Weights of a small transformer language model: 805M tokens.
MLP neurons of a small language model. Each row is named by its layer, matrix (gate and up: input weights; down: output weights) and neuron, and shows model dimensions 48-175. Each number is 200 + 40 x the weight over its row's rms, rounded and kept within 0 to 999. A neuron's up and down rows have the sign that makes its largest values positive.
A block is one neuron, or neurons of one layer that tend to fire together. Before each block is what it responds to, as a language model described it from the Wikipedia text at the highest values.

Responds to: Verbs of leaving or transition in biographies, such as left (a club or band), returning, retiring, graduating, arrival; also "Club" column headers in sports tables.
L6.gate334,214,147,261,199,200,199,152,205,220,261,191,196,154,204,276,262,214,106,236,282,190,191,133,240,198,264,198,251,218,172,171,197,204,144,239,214,114,172,148,213,211,148,159,216,222,206,194,198,278,187,171,167,181,166,242,167,260,186,185,213,273,161,220,223,245,201,243,190,187,269,184,212,222,242,182,226,210,189,260,208,174,194,213,145,153,169,268,207,174,215,282,202,166,172,162,226,178,191,178,222,153,194,201,307,164,186,222,104,190,161,197,195,213,135,108,219,238,224,205,216,136,244,321,236,222,220,153,155
L6.up334,201,221,195,264,150,186,162,218,216,185,190,240,174,259,183,246,266,158,231,175,218,128,299,229,164,187,246,256,212,129,147,175,230,179,200,209,181,204,178,172,239,226,201,227,190,189,273,214,159,137,152,237,211,206,222,132,233,178,191,199,241,232,251,266,193,262,220,236,208,214,225,190,186,257,207,175,253,133,207,195,196,242,238,153,159,228,146,198,144,162,187,204,260,205,143,210,200,212,181,257,199,252,263,219,191,211,229,127,184,216,195,224,221,111,187,294,289,212,202,192,195,183,180,90,164,213,148,223
L6.down334,153,190,225,191,232,180,259,150,237,216,257,233,281,250,288,246,219,209,269,221,143,200,236,187,146,175,186,197,155,200,235,186,174,212,177,180,233,208,157,197,191,184,231,160,238,136,182,189,201,213,162,241,168,175,160,161,195,242,216,182,171,199,174,197,190,203,117,187,141,185,210,206,210,195,187,163,246,54,293,259,220,214,191,182,140,206,167,202,181,214,284,178,180,204,226,188,230,276,246,271,182,204,177,261,262,155,169,169,171,189,198,225,180,202,184,200,218,263,177,168,190,212,226,182,204,281,182,203
L6.gate984,258,222,151,227,147,234,218,198,205,215,279,177,174,177,166,191,259,219,259,185,263,183,175,136,212,238,239,156,185,242,223,211,236,142,205,279,139,99,124,180,203,208,162,167,169,220,243,233,250,195,199,266,162,196,206,224,205,155,148,290,184,221,182,253,202,216,228,197,213,190,158,201,287,224,194,188,189,186,261,279,243,126,161,163,212,146,191,169,178,200,239,239,188,209,159,240,177,290,274,261,218,185,177,114,136,182,215,191,226,149,141,155,186,269,218,202,198,200,175,230,205,206,258,256,213,152,177,213
L6.up984,203,227,226,205,209,193,244,195,150,195,177,227,227,152,242,221,139,189,212,175,198,169,148,200,109,226,254,134,170,155,227,178,244,169,206,189,210,210,171,228,187,241,138,145,277,243,224,172,258,239,122,213,149,192,222,253,100,194,183,115,240,211,215,172,235,230,171,291,198,171,230,212,230,271,239,135,303,134,236,194,167,221,257,188,225,195,276,226,285,309,180,194,248,247,200,203,249,234,268,196,167,225,224,204,240,250,220,299,243,185,217,221,233,163,203,149,203,227,195,278,253,219,110,169,192,143,152,133
L6.down984,258,194,153,137,186,234,167,180,154,177,213,228,150,174,205,191,152,138,274,197,209,182,205,181,184,202,276,97,203,214,192,186,160,239,201,269,199,241,210,154,140,225,115,201,232,148,192,135,198,205,184,138,216,250,200,170,197,296,227,112,262,213,234,149,309,172,200,181,176,180,186,184,181,162,170,163,265,179,189,147,215,211,256,200,200,237,155,154,213,166,244,265,194,161,214,166,241,254,180,149,242,223,242,250,196,173,238,255,191,163,196,212,218,173,224,272,128,164,161,278,204,202,161,168,257,219,180,218
L6.gate1057,214,253,196,144,200,159,182,130,164,243,148,180,230,142,182,165,236,177,184,185,276,150,174,163,263,130,228,200,197,208,198,212,250,231,165,203,203,193,199,194,243,211,147,246,135,225,186,163,222,209,189,136,173,186,153,214,169,213,187,276,237,196,171,211,250,246,177,226,147,172,212,265,262,246,142,230,188,185,129,158,229,184,244,195,196,140,226,234,214,219,263,196,201,188,230,208,217,253,187,250,237,182,258,247,142,192,215,186,210,214,172,116,171,213,203,186,228,203,200,258,253,161,201,162,159,302,182,197
L6.up1057,172,242,146,230,148,221,125,218,215,167,188,181,166,235,212,255,188,140,212,205,124,236,258,217,172,146,219,78,192,228,159,203,194,234,175,225,186,158,246,168,140,253,230,252,188,150,242,164,163,256,188,250,172,243,223,222,193,211,205,187,219,199,261,223,106,159,208,176,203,187,189,185,231,229,149,192,249,166,233,209,199,266,243,164,229,183,216,182,269,260,164,220,205,169,197,161,165,228,222,180,216,239,219,201,195,176,135,185,229,130,200,177,234,186,173,183,281,167,185,232,136,157,208,286,221,153,206,258
L6.down1057,210,202,221,225,200,204,172,247,279,258,212,203,226,138,225,267,235,307,164,165,181,193,143,184,284,151,192,191,215,209,197,181,176,154,225,231,223,189,200,206,228,200,179,207,258,174,119,203,212,275,164,192,171,173,225,232,239,222,177,184,222,138,219,179,143,244,195,229,276,159,188,226,178,263,190,188,273,165,258,228,222,134,221,211,222,188,251,214,259,206,187,145,197,170,139,229,268,245,145,211,230,252,230,139,156,181,208,218,196,175,153,201,263,136,230,205,237,228,252,256,227,142,237,204,213,116,200,174
L6.gate1216,249,268,135,201,210,184,143,256,189,263,197,182,158,123,197,242,158,206,224,220,244,124,169,163,100,180,232,263,246,212,223,152,123,233,213,201,183,249,220,186,269,204,236,238,228,235,175,261,152,168,203,287,206,220,202,266,174,236,216,168,147,263,167,307,219,234,199,139,211,185,208,256,213,168,156,259,189,199,216,186,268,182,162,203,194,231,264,156,197,111,169,205,213,279,181,174,224,166,198,181,245,124,209,222,177,154,207,190,225,215,180,140,175,251,226,154,145,162,190,172,212,176,296,206,241,92,241,177
L6.up1216,206,238,147,208,193,217,179,238,294,264,160,164,174,244,197,214,251,224,145,161,204,168,119,220,181,232,208,185,221,170,255,152,214,161,140,230,140,253,205,268,176,257,129,212,234,210,186,231,160,191,220,250,183,235,216,288,228,263,244,246,201,232,195,216,177,244,237,214,172,224,170,119,151,244,163,193,189,221,208,217,253,91,189,218,182,214,191,239,233,226,181,198,122,239,152,211,214,226,200,173,152,185,189,184,241,166,131,170,171,231,173,233,218,207,218,199,136,212,306,170,238,250,170,145,209,179,166,172
L6.down1216,244,151,196,196,186,192,107,221,143,214,233,178,197,263,221,91,251,141,166,219,114,173,150,208,167,245,204,177,236,183,235,191,206,194,169,243,167,150,178,148,138,240,134,261,165,177,306,204,190,302,175,257,232,251,207,228,166,225,208,192,193,192,201,196,245,213,213,205,201,244,230,202,204,199,249,198,174,321,219,184,230,172,176,199,220,161,123,179,189,213,235,217,150,203,168,194,250,247,148,171,213,181,188,199,213,249,178,218,116,191,167,203,219,235,173,250,197,231,258,150,218,248,94,241,248,145,178,197

Responds to: Words marking something ending, removal or termination, often prepositions after verbs like end to, dropped from, taken off, plus ceased, abdicated.
L4.gate37,237,214,195,194,110,171,156,268,218,192,224,150,195,204,212,230,176,250,230,196,198,220,157,205,122,126,189,202,224,256,219,248,104,175,172,215,165,144,272,248,240,148,167,156,170,191,187,211,204,176,249,177,205,254,161,215,195,154,257,249,176,224,278,179,201,152,197,164,198,216,153,266,219,211,131,178,201,200,262,227,181,197,137,263,187,111,215,188,177,236,180,204,210,237,208,189,173,218,177,174,221,261,161,206,203,258,104,176,153,242,225,264,190,153,157,246,229,260,194,216,128,162,193,205,237,184,194,207
L4.up37,152,222,233,196,211,229,200,234,91,167,228,254,171,138,222,163,218,263,211,241,214,259,271,223,218,149,229,220,204,249,162,203,268,225,215,264,228,38,240,191,164,119,197,141,160,225,153,139,209,188,194,202,224,209,181,166,165,211,175,197,179,168,211,183,219,209,201,169,190,141,271,160,276,264,231,178,221,201,242,141,147,144,127,207,244,121,235,200,274,200,183,248,313,225,188,213,163,143,166,167,160,233,280,201,142,232,218,228,153,95,231,173,216,194,241,236,152,256,223,133,244,208,243,258,205,200,191,204
L4.down37,223,106,258,197,205,221,239,219,125,269,211,139,191,228,206,224,272,143,250,231,197,258,134,218,203,125,133,225,154,249,127,192,115,183,239,205,258,158,202,182,209,272,234,123,187,216,139,216,127,292,274,199,248,139,200,237,234,186,233,173,187,179,260,191,234,181,223,142,133,227,193,192,167,144,215,187,191,214,241,182,292,289,218,202,197,254,139,190,246,223,195,148,180,144,175,181,217,225,288,272,211,269,146,319,243,237,171,213,167,216,191,216,234,107,182,208,200,148,213,187,206,216,184,219,232,221,176,163
L4.gate79,227,142,169,210,207,189,226,267,214,194,136,145,182,223,129,247,176,107,272,215,156,127,183,219,164,185,157,195,218,170,215,193,231,234,216,197,226,188,229,184,204,213,241,225,201,184,160,153,176,267,217,212,202,186,225,204,176,273,153,201,250,205,151,165,264,237,186,203,221,192,172,190,235,260,174,190,192,241,253,234,204,178,226,213,218,147,163,170,183,237,173,172,191,216,274,156,151,186,281,178,247,191,207,286,180,172,194,223,175,273,194,170,164,287,162,303,165,213,260,234,194,166,160,190,171,206,182,175
L4.up79,163,134,175,205,185,204,193,169,195,248,217,203,161,207,195,196,188,198,160,185,248,223,257,211,164,196,136,134,278,185,143,170,126,160,271,95,169,172,176,225,248,157,207,220,212,181,262,195,202,177,218,161,222,183,240,244,121,203,154,208,200,238,187,228,278,233,248,172,200,193,193,135,172,212,210,189,223,215,189,156,225,247,124,204,277,107,171,123,120,233,152,244,185,214,159,189,155,191,166,148,178,221,223,159,174,245,184,154,119,176,233,222,176,213,241,200,208,180,170,263,218,237,239,120,191,235,175,180
L4.down79,208,196,170,201,183,135,216,234,163,164,117,306,218,229,179,269,156,96,227,134,248,214,241,133,178,207,231,165,159,198,162,212,177,134,245,265,193,212,262,148,188,181,199,171,139,188,178,241,214,181,298,242,112,279,268,256,227,172,141,223,144,178,182,168,118,234,144,204,159,199,198,221,265,142,261,215,263,169,170,163,193,206,142,175,238,110,268,233,211,156,211,206,137,229,183,173,252,130,242,127,194,199,204,233,197,204,195,209,164,201,167,203,181,123,170,225,252,197,245,217,138,241,157,136,205,145,130,222
L4.gate303,179,178,226,198,183,180,211,229,207,227,116,167,175,299,170,175,144,195,128,172,243,196,173,218,183,245,130,201,210,228,236,221,164,206,180,135,214,189,302,159,154,215,182,161,201,211,238,224,285,226,165,185,194,213,187,208,280,178,175,181,227,167,135,178,207,262,210,211,207,150,194,167,252,272,144,284,197,180,193,208,181,257,202,252,267,195,151,154,211,250,235,158,220,143,133,208,257,156,239,172,231,220,156,215,148,239,194,306,225,190,210,132,144,176,233,239,275,215,176,196,181,177,197,235,191,228,233,170
L4.up303,222,243,220,208,148,161,207,228,249,200,228,161,211,188,240,254,148,248,171,199,181,226,211,280,166,165,194,240,209,221,277,168,197,182,218,229,214,186,225,219,159,233,181,226,212,204,158,197,236,239,124,150,165,201,271,177,131,206,238,199,223,209,173,224,239,227,173,209,138,166,194,261,184,209,207,234,209,268,218,202,173,239,214,235,270,175,86,144,113,261,196,204,216,224,160,180,174,163,189,171,212,153,180,225,263,161,178,187,175,294,133,161,197,221,214,242,250,169,202,202,186,204,197,247,211,205,223,195
L4.down303,189,231,221,249,183,239,241,254,223,163,212,215,239,192,215,205,227,219,209,218,171,159,227,175,144,236,116,164,257,202,243,281,191,202,142,316,210,165,266,240,226,219,218,188,251,230,232,165,237,247,187,183,167,225,119,238,214,271,208,238,245,252,165,204,189,235,236,177,206,188,245,176,200,231,165,230,204,148,284,205,143,214,222,262,248,230,139,226,223,147,135,179,150,200,124,155,222,248,286,162,234,261,238,236,194,217,250,181,190,192,258,205,130,268,184,111,215,151,213,210,206,199,205,240,122,186,169,97
L4.gate978,169,138,160,194,224,287,223,249,236,137,157,219,195,242,182,244,151,191,202,279,187,94,188,207,170,159,132,247,229,230,209,203,238,218,103,196,184,96,245,170,184,233,205,178,233,65,181,191,214,233,209,252,160,227,220,173,130,220,150,163,296,135,237,236,177,260,215,121,212,183,260,213,245,205,288,192,177,275,192,164,182,209,168,192,263,271,214,144,180,123,236,272,170,200,241,233,218,210,226,173,257,206,195,229,118,206,222,170,152,139,250,201,159,249,216,155,229,206,263,229,129,202,222,145,178,178,125,211
L4.up978,225,169,236,201,245,186,197,236,198,186,232,199,151,237,113,256,196,274,274,204,152,223,155,288,223,181,199,177,233,221,172,206,190,160,236,245,230,143,174,211,171,203,228,178,191,157,242,168,220,195,200,174,215,230,182,258,199,136,176,180,170,188,223,211,223,229,190,243,167,173,242,164,259,280,174,142,191,226,203,202,172,197,231,290,300,267,158,190,230,243,205,278,208,207,200,167,245,233,121,238,119,170,221,221,220,227,244,237,192,188,218,198,185,171,264,254,225,205,207,283,158,181,208,253,157,154,147,190
L4.down978,175,258,194,200,155,167,276,234,231,189,291,205,276,216,189,229,222,302,231,234,203,160,252,138,174,158,163,235,212,191,180,142,170,133,183,220,221,216,238,185,166,234,218,167,147,160,214,242,242,170,162,222,252,257,143,193,107,158,164,153,247,199,186,176,177,252,124,140,164,200,159,204,181,215,237,188,108,228,123,125,228,174,219,207,249,244,143,142,191,241,157,209,158,236,157,228,169,191,185,177,260,145,162,178,152,249,204,285,212,162,129,186,227,237,226,243,233,219,250,205,221,256,238,191,202,193,204,219

Responds to: Fires on the closing equals signs of wiki section headings (== Geography ==, ===Preliminary matches===) and on the line break after a paragraph's final period or a title line.
L4.gate1,248,154,196,149,227,126,170,268,285,199,126,195,264,260,186,178,246,249,229,167,146,143,162,203,230,251,206,218,193,249,234,157,166,236,192,206,246,216,161,165,124,199,201,241,203,232,235,250,190,244,158,272,163,163,180,241,201,176,141,146,151,183,171,263,235,181,250,206,224,163,228,197,182,219,101,252,298,254,184,264,164,236,249,190,258,183,178,194,250,273,111,224,205,156,221,185,182,116,152,281,193,231,174,221,233,199,153,191,224,262,190,199,248,170,166,181,208,180,267,162,143,172,198,132,154,206,176,183
L4.up1,187,199,213,256,179,132,207,216,234,170,217,177,200,217,163,158,245,254,292,166,192,200,178,159,219,144,213,268,177,175,110,172,169,189,187,174,126,182,261,196,157,227,211,237,165,178,209,178,279,197,242,236,175,240,219,170,179,245,154,156,180,242,202,223,235,145,225,233,230,181,210,134,123,168,255,214,181,239,197,211,188,224,163,188,276,235,207,203,220,223,211,226,273,170,203,113,152,189,159,158,196,184,197,219,182,221,197,204,197,261,189,191,229,257,178,138,182,206,258,209,247,188,169,155,188,141,164,156
L4.down1,273,167,218,184,234,182,180,193,178,183,169,131,161,199,137,193,222,0,129,165,210,194,222,302,217,232,234,242,260,197,219,185,170,204,183,188,259,172,175,171,150,144,138,191,222,205,197,205,250,159,190,208,201,210,242,196,223,185,192,162,205,185,243,203,214,184,215,138,187,186,226,197,181,173,246,193,174,171,239,263,254,251,163,235,171,218,145,151,230,141,161,224,202,151,189,191,194,203,114,217,237,284,218,205,201,234,187,179,182,147,189,143,137,176,189,180,191,125,162,188,229,249,239,146,194,206,208,274
L4.gate96,163,150,202,230,192,217,186,164,193,281,173,147,201,187,182,209,161,321,224,215,257,256,168,123,200,214,207,265,258,158,207,190,202,197,162,181,182,244,140,202,207,195,172,148,258,168,211,234,264,200,167,208,140,190,201,204,170,204,211,196,208,239,158,252,236,185,244,189,290,222,220,192,200,316,176,273,216,238,287,179,178,224,186,177,249,179,213,251,180,193,190,147,228,140,190,248,226,154,178,187,249,220,225,192,193,276,202,179,233,228,215,262,178,195,206,163,184,152,152,198,210,181,193,188,254,219,280,226
L4.up96,119,215,252,246,154,225,176,248,270,234,167,125,279,199,281,220,236,222,147,215,203,174,181,199,267,201,175,231,223,135,166,190,158,152,173,117,143,235,220,207,216,219,203,219,208,215,206,274,250,213,81,216,202,228,252,194,169,231,200,195,174,236,141,215,199,221,144,162,250,216,167,138,153,289,144,257,151,196,164,183,167,199,180,290,241,173,180,177,172,225,203,199,176,177,221,291,220,160,135,147,246,177,269,158,219,214,209,250,270,195,233,205,215,247,208,155,221,213,164,188,226,221,161,195,177,212,291,239
L4.down96,196,173,266,183,197,158,236,200,229,169,145,196,215,232,182,189,196,89,197,217,193,159,198,153,274,249,118,216,191,225,182,254,191,205,190,184,207,211,196,183,208,237,216,219,143,154,172,218,239,206,144,176,232,256,181,191,173,277,176,228,192,218,166,169,166,227,218,164,208,225,225,203,170,221,116,162,211,172,236,219,155,145,127,280,212,232,227,202,169,239,194,198,246,211,215,183,183,195,136,199,158,148,296,226,255,201,242,214,184,214,167,176,200,251,256,185,125,208,233,166,270,170,205,213,146,191,227,228
L4.gate733,216,179,166,196,148,199,224,172,218,230,240,247,198,145,156,195,248,245,168,102,220,212,215,152,199,207,178,201,155,252,266,185,176,206,194,169,218,238,172,142,213,169,143,206,188,222,198,254,199,207,157,163,149,228,238,151,141,178,227,130,200,274,225,246,182,208,189,272,193,202,177,200,209,169,218,293,231,150,202,212,230,181,157,169,229,182,135,312,213,113,178,99,145,188,133,238,286,157,194,184,118,184,152,226,249,214,156,263,176,232,265,143,139,204,231,266,209,194,271,166,258,224,153,88,195,159,201,214
L4.up733,220,196,164,215,250,214,212,179,194,204,203,203,188,184,213,193,165,291,222,135,269,190,241,173,222,219,107,260,222,230,196,270,196,138,223,198,218,277,183,175,229,162,229,198,154,162,170,294,191,217,198,143,230,223,231,183,131,216,267,186,247,246,204,210,204,202,154,213,197,279,236,236,260,170,222,182,176,222,291,221,268,223,155,213,273,229,141,179,237,154,240,178,155,168,263,165,203,164,156,242,180,179,146,154,265,174,234,185,166,183,177,184,225,206,153,152,232,260,238,186,175,139,191,209,242,252,319,194
L4.down733,197,276,163,217,199,179,212,128,170,137,240,342,194,173,252,295,258,226,217,266,172,167,204,242,217,225,184,191,239,212,262,174,195,265,166,260,284,165,223,196,203,168,202,210,206,170,227,150,199,196,250,130,219,189,251,176,165,194,274,175,225,153,294,170,235,180,194,247,179,205,238,206,189,158,236,275,161,255,235,117,129,207,209,168,213,114,161,250,215,225,197,211,198,175,170,195,277,228,251,129,195,150,202,212,188,278,163,153,179,295,239,122,150,222,186,136,250,199,217,171,203,182,199,140,171,202,174,246
L4.gate1249,204,183,221,197,161,292,232,163,233,164,208,203,173,202,206,151,205,257,215,175,233,225,192,252,222,209,242,140,193,167,180,177,266,191,150,233,127,218,188,198,172,294,212,230,160,224,220,238,189,202,160,149,155,249,166,230,237,199,166,164,204,174,169,138,260,199,180,154,176,105,176,196,205,183,263,307,190,177,232,225,185,219,111,205,254,166,199,200,265,215,134,215,276,134,107,177,223,190,175,230,218,163,222,223,195,280,186,186,222,173,237,198,149,188,254,179,282,228,205,237,203,252,107,241,236,162,232,178
L4.up1249,171,180,208,211,151,177,250,211,216,219,197,166,170,232,187,239,141,192,214,228,202,209,197,224,222,282,281,243,217,227,260,173,257,147,289,213,139,129,220,194,164,173,215,136,243,196,146,255,152,241,209,178,193,170,123,220,192,148,96,246,151,167,196,115,184,237,192,182,172,235,196,254,149,131,199,203,164,248,207,209,208,249,147,209,187,138,181,207,205,269,135,173,132,163,268,213,177,139,149,187,157,147,216,273,256,242,211,176,274,167,213,189,180,216,195,205,233,192,173,197,212,264,206,172,178,163,218,176
L4.down1249,251,251,145,169,192,193,222,161,238,214,255,175,188,219,207,243,262,105,254,267,211,179,233,269,150,141,148,190,203,203,171,208,269,170,207,237,202,222,248,161,207,162,182,271,198,146,201,202,201,136,172,247,156,298,248,177,124,224,245,193,255,185,170,171,209,198,220,217,213,219,170,217,187,219,242,177,264,209,261,196,235,135,227,190,221,118,196,186,304,200,181,144,238,220,243,162,247,215,205,281,275,222,255,248,219,221,212,236,206,184,235,212,159,145,189,194,225,161,232,197,137,183,180,164,184,172,186,257

Responds to: Closing == or === markers of Wikipedia section headings such as "== Reception ==", plus line breaks ending a heading, title, or paragraph before a new section.
L3.gate714,221,195,225,184,155,171,189,269,231,264,227,186,282,132,205,199,160,301,179,238,229,211,177,141,223,256,250,280,242,211,229,211,206,182,225,149,165,279,236,165,112,162,132,175,190,214,214,295,238,171,206,211,227,254,265,136,189,246,114,228,181,164,211,183,206,148,197,162,259,205,156,153,162,225,199,235,180,138,268,198,168,259,249,175,237,221,204,154,225,154,194,168,156,130,157,177,212,206,186,175,196,136,186,175,260,282,200,287,263,185,281,238,206,226,179,204,241,171,241,165,169,145,130,300,187,137,176,215
L3.up714,222,209,207,198,118,157,196,227,261,274,216,166,250,126,168,204,160,261,147,223,232,223,152,118,234,250,192,286,275,233,187,190,215,162,217,115,202,239,250,169,100,151,147,182,240,169,212,288,237,164,185,248,205,250,228,145,215,251,145,208,194,225,179,179,193,191,227,148,254,196,179,155,179,228,181,259,161,174,252,212,210,255,234,154,293,213,222,138,212,156,172,167,197,133,161,213,184,201,164,169,242,152,184,208,225,257,262,259,223,197,278,241,165,218,185,184,246,220,246,187,159,131,152,302,267,160,188,231
L3.down714,287,204,239,253,221,188,240,202,238,256,193,143,204,146,165,192,176,111,142,197,174,178,152,140,266,236,153,180,185,171,185,155,208,178,205,176,153,214,256,164,164,234,223,198,198,221,200,266,226,197,142,211,246,271,206,130,238,255,170,166,194,279,189,214,142,170,203,202,262,222,190,212,170,197,178,233,200,210,151,212,166,232,193,175,229,125,201,232,269,189,188,229,235,164,161,209,237,115,133,149,263,156,237,253,182,214,184,183,183,182,240,194,197,256,231,189,141,227,194,215,187,223,226,186,201,170,275,237

Responds to: Head nouns of sentence-opening subject phrases after the, its, their or a possessive, often abstract attributes, e.g. function, litter size, owners.
L6.gate656,256,222,208,224,129,166,130,156,207,233,248,191,211,184,218,209,218,155,123,232,182,212,210,214,158,127,222,186,207,205,109,119,149,211,154,265,257,108,261,213,208,200,311,193,178,170,199,135,199,209,166,176,216,143,155,135,190,203,187,161,231,253,140,203,213,181,115,243,169,204,307,168,227,210,223,177,271,290,232,174,214,200,202,236,178,180,162,143,182,204,258,169,223,215,234,250,238,194,188,192,156,205,224,161,185,185,150,174,206,227,180,119,112,228,238,192,217,187,176,200,185,115,204,203,238,148,198,261
L6.up656,157,217,210,211,193,171,226,231,204,184,272,149,238,176,226,177,201,211,190,133,141,169,215,182,221,243,255,173,284,252,198,204,229,154,169,158,134,202,169,176,195,170,164,259,162,176,193,200,167,230,147,160,193,197,61,235,262,202,198,215,281,155,226,164,171,196,158,240,105,250,245,223,164,219,124,158,243,228,165,200,176,221,239,145,293,128,254,184,207,251,137,193,202,196,205,277,218,203,179,187,202,213,207,239,209,156,212,166,203,291,198,218,276,205,156,137,217,185,192,197,185,189,257,186,246,138,180,197
L6.down656,209,183,212,177,140,213,221,166,133,193,238,200,261,238,265,209,180,169,219,179,171,206,280,104,234,209,208,195,196,178,153,268,226,245,135,160,158,199,211,186,190,213,111,196,14,165,187,203,204,180,247,189,191,233,212,195,191,170,193,102,174,183,159,184,178,206,136,242,138,164,254,203,163,125,198,185,240,201,216,209,140,239,201,191,222,183,198,172,237,216,228,171,222,179,212,184,178,159,189,140,128,185,219,185,240,147,212,252,163,248,175,281,176,169,186,159,257,96,228,212,259,190,224,290,224,152,211,193
L6.gate783,203,221,200,216,218,158,152,156,239,267,228,238,274,218,227,222,188,225,231,154,211,256,136,169,241,265,184,122,180,214,224,223,249,145,110,256,132,208,226,224,162,204,218,246,231,172,191,206,189,249,110,199,242,191,177,265,196,178,260,177,230,199,246,183,202,211,164,142,274,164,146,229,223,277,149,189,207,220,153,143,229,188,211,183,188,155,211,211,272,288,236,201,167,171,226,160,205,152,179,209,143,265,171,238,171,256,204,180,178,209,169,174,178,184,133,229,232,245,207,212,247,138,205,209,220,196,237,205
L6.up783,199,245,268,210,135,136,177,233,230,255,267,239,239,201,135,251,242,241,202,218,184,181,217,237,245,245,238,155,233,262,159,194,212,184,247,230,198,249,180,188,222,207,213,198,206,197,212,208,254,237,210,207,238,183,227,234,277,224,203,147,255,201,264,172,186,209,140,198,192,160,186,193,221,205,131,164,283,213,222,207,172,180,235,173,191,124,190,175,247,224,155,175,182,169,153,155,146,243,169,230,187,218,264,228,186,195,135,257,123,172,216,276,213,155,160,166,190,135,158,221,170,194,207,170,175,170,147,206
L6.down783,214,237,255,168,194,221,157,248,201,273,279,197,182,212,258,151,109,301,197,271,197,256,154,187,201,224,264,160,181,211,201,172,270,228,170,218,206,190,240,212,308,153,177,170,162,122,261,303,227,166,230,276,174,197,208,251,150,198,226,153,188,139,285,129,227,148,114,181,262,179,206,215,181,201,196,240,223,152,204,174,210,209,203,216,228,159,215,213,168,239,214,144,143,228,226,194,175,180,252,195,100,231,235,254,185,200,158,205,190,200,203,229,199,208,130,216,190,224,143,185,258,248,157,184,188,176,187,157
L6.gate1373,203,159,195,176,244,210,243,260,266,246,220,190,266,172,218,190,250,235,222,199,205,249,216,185,194,240,195,179,146,240,169,210,163,60,138,135,205,218,272,178,229,225,162,217,148,182,156,213,181,220,180,215,159,205,198,222,155,189,174,198,296,214,220,183,180,259,175,199,165,251,225,235,290,277,194,177,196,225,152,211,216,199,198,213,140,218,221,252,149,214,265,171,249,224,117,179,180,185,199,165,175,146,193,155,262,124,170,285,115,236,253,220,237,200,153,156,230,204,216,210,153,239,228,219,254,195,205,220
L6.up1373,153,231,223,202,213,214,263,197,193,158,251,142,140,167,127,242,232,217,230,175,322,188,223,204,196,215,201,141,188,231,195,195,177,224,147,245,167,238,195,158,162,209,219,274,156,188,213,266,243,163,215,139,230,231,156,236,195,188,264,112,245,245,136,166,182,260,241,205,190,185,202,170,198,218,248,169,228,191,200,175,134,144,182,259,231,134,207,179,195,255,237,195,169,183,172,182,251,199,270,219,211,137,164,191,260,197,173,224,168,187,146,233,206,235,132,223,229,155,176,187,145,136,294,180,225,167,226,263
L6.down1373,235,243,158,183,200,158,240,148,174,237,172,181,177,154,208,216,196,217,207,179,187,295,164,225,223,216,206,184,251,196,157,216,193,98,194,205,239,165,177,238,140,226,161,183,190,320,237,226,228,141,111,269,208,181,176,192,218,174,249,157,162,181,250,179,246,229,167,283,162,146,237,238,228,181,209,192,261,189,117,210,108,169,138,242,148,231,196,165,128,242,178,210,243,243,156,218,197,228,152,161,181,196,183,199,194,110,218,149,214,177,199,184,171,230,208,193,201,170,179,240,166,201,213,173,214,250,186,181
L6.gate1443,258,180,202,277,190,196,228,217,136,263,206,171,226,195,264,220,246,205,252,165,203,185,211,211,231,218,244,205,148,159,195,163,198,188,258,243,212,164,222,213,203,198,217,174,168,227,176,220,199,118,217,191,243,214,227,254,280,175,238,202,230,152,181,163,200,201,195,217,200,241,192,202,156,295,194,234,209,179,161,253,234,206,163,190,274,195,225,188,163,161,226,146,175,145,152,271,199,208,178,190,165,213,228,191,153,203,122,161,163,170,222,166,136,257,87,183,220,156,203,202,185,199,207,173,198,243,248,259
L6.up1443,164,208,164,266,223,215,221,214,318,216,132,206,198,210,244,226,196,209,281,235,213,181,162,222,232,210,208,190,280,137,251,199,223,195,215,203,188,177,242,163,221,215,209,211,225,179,170,206,285,157,200,213,232,207,232,153,212,183,203,213,178,174,223,143,165,243,195,243,198,162,177,141,210,203,129,241,229,200,205,119,200,235,187,219,232,199,243,231,215,194,177,144,137,168,160,130,230,252,210,304,193,162,238,240,215,163,217,146,153,136,319,197,246,191,174,186,191,187,233,158,195,140,226,219,179,160,217,222
L6.down1443,188,212,239,231,198,187,205,201,234,280,130,187,180,205,216,189,259,350,205,187,115,221,250,124,248,159,189,173,216,228,156,201,178,243,190,162,118,247,312,233,192,207,179,141,260,210,213,172,284,188,187,209,272,228,194,253,189,258,196,244,200,198,214,140,231,231,174,214,188,186,202,166,243,269,184,275,242,194,286,174,207,168,139,198,189,185,219,176,162,229,225,159,194,148,210,156,218,164,161,208,249,199,163,213,213,198,229,209,270,147,287,223,187,271,187,264,162,151,146,207,221,162,225,244,253,188,137,194

Responds to: Main verb right after a named subject in narrative prose, often a decision or succession such as refused, followed, joined, resigned, agreed, or a particle after it (dropped from).
L3.gate1175,145,277,203,171,102,230,255,224,198,163,78,125,203,142,265,207,176,286,257,152,193,183,155,213,195,161,176,200,229,225,272,217,201,203,168,166,181,226,240,135,235,258,211,195,182,170,222,192,222,222,174,246,103,219,179,259,280,195,158,206,232,133,184,148,146,235,139,165,196,134,204,260,181,255,166,168,164,216,198,168,159,157,227,231,254,169,132,270,182,176,235,221,178,264,173,211,236,213,209,174,194,230,198,211,177,206,185,171,211,236,252,144,221,141,159,213,267,211,238,276,180,165,174,191,266,229,181,220
L3.up1175,172,167,209,239,249,167,210,160,193,124,128,165,155,196,175,207,171,228,207,189,288,184,143,208,246,203,243,209,218,210,262,189,229,166,208,216,210,252,220,174,201,190,222,193,175,141,263,211,243,215,191,236,89,247,216,280,202,108,138,191,243,246,263,165,232,234,195,204,180,188,183,169,208,219,215,239,260,245,277,231,208,113,198,216,211,175,182,204,303,188,164,145,216,214,181,250,253,200,163,184,198,227,114,166,98,217,160,176,233,254,183,117,233,203,224,212,169,192,154,244,194,181,150,113,297,229,224,185
L3.down1175,145,193,248,219,179,184,284,209,224,148,127,203,145,162,199,153,113,276,305,231,218,220,170,145,166,230,231,231,297,177,275,221,225,243,137,297,261,198,264,230,179,171,239,240,146,216,172,153,264,161,167,248,200,225,217,224,144,242,173,128,236,171,183,183,155,203,196,218,250,188,161,148,179,262,187,168,242,158,229,217,142,161,272,168,158,227,135,230,198,200,189,214,242,183,173,160,270,171,184,202,261,155,226,164,134,162,223,160,183,202,271,162,221,179,116,217,262,258,271,259,184,171,148,212,165,200,213,228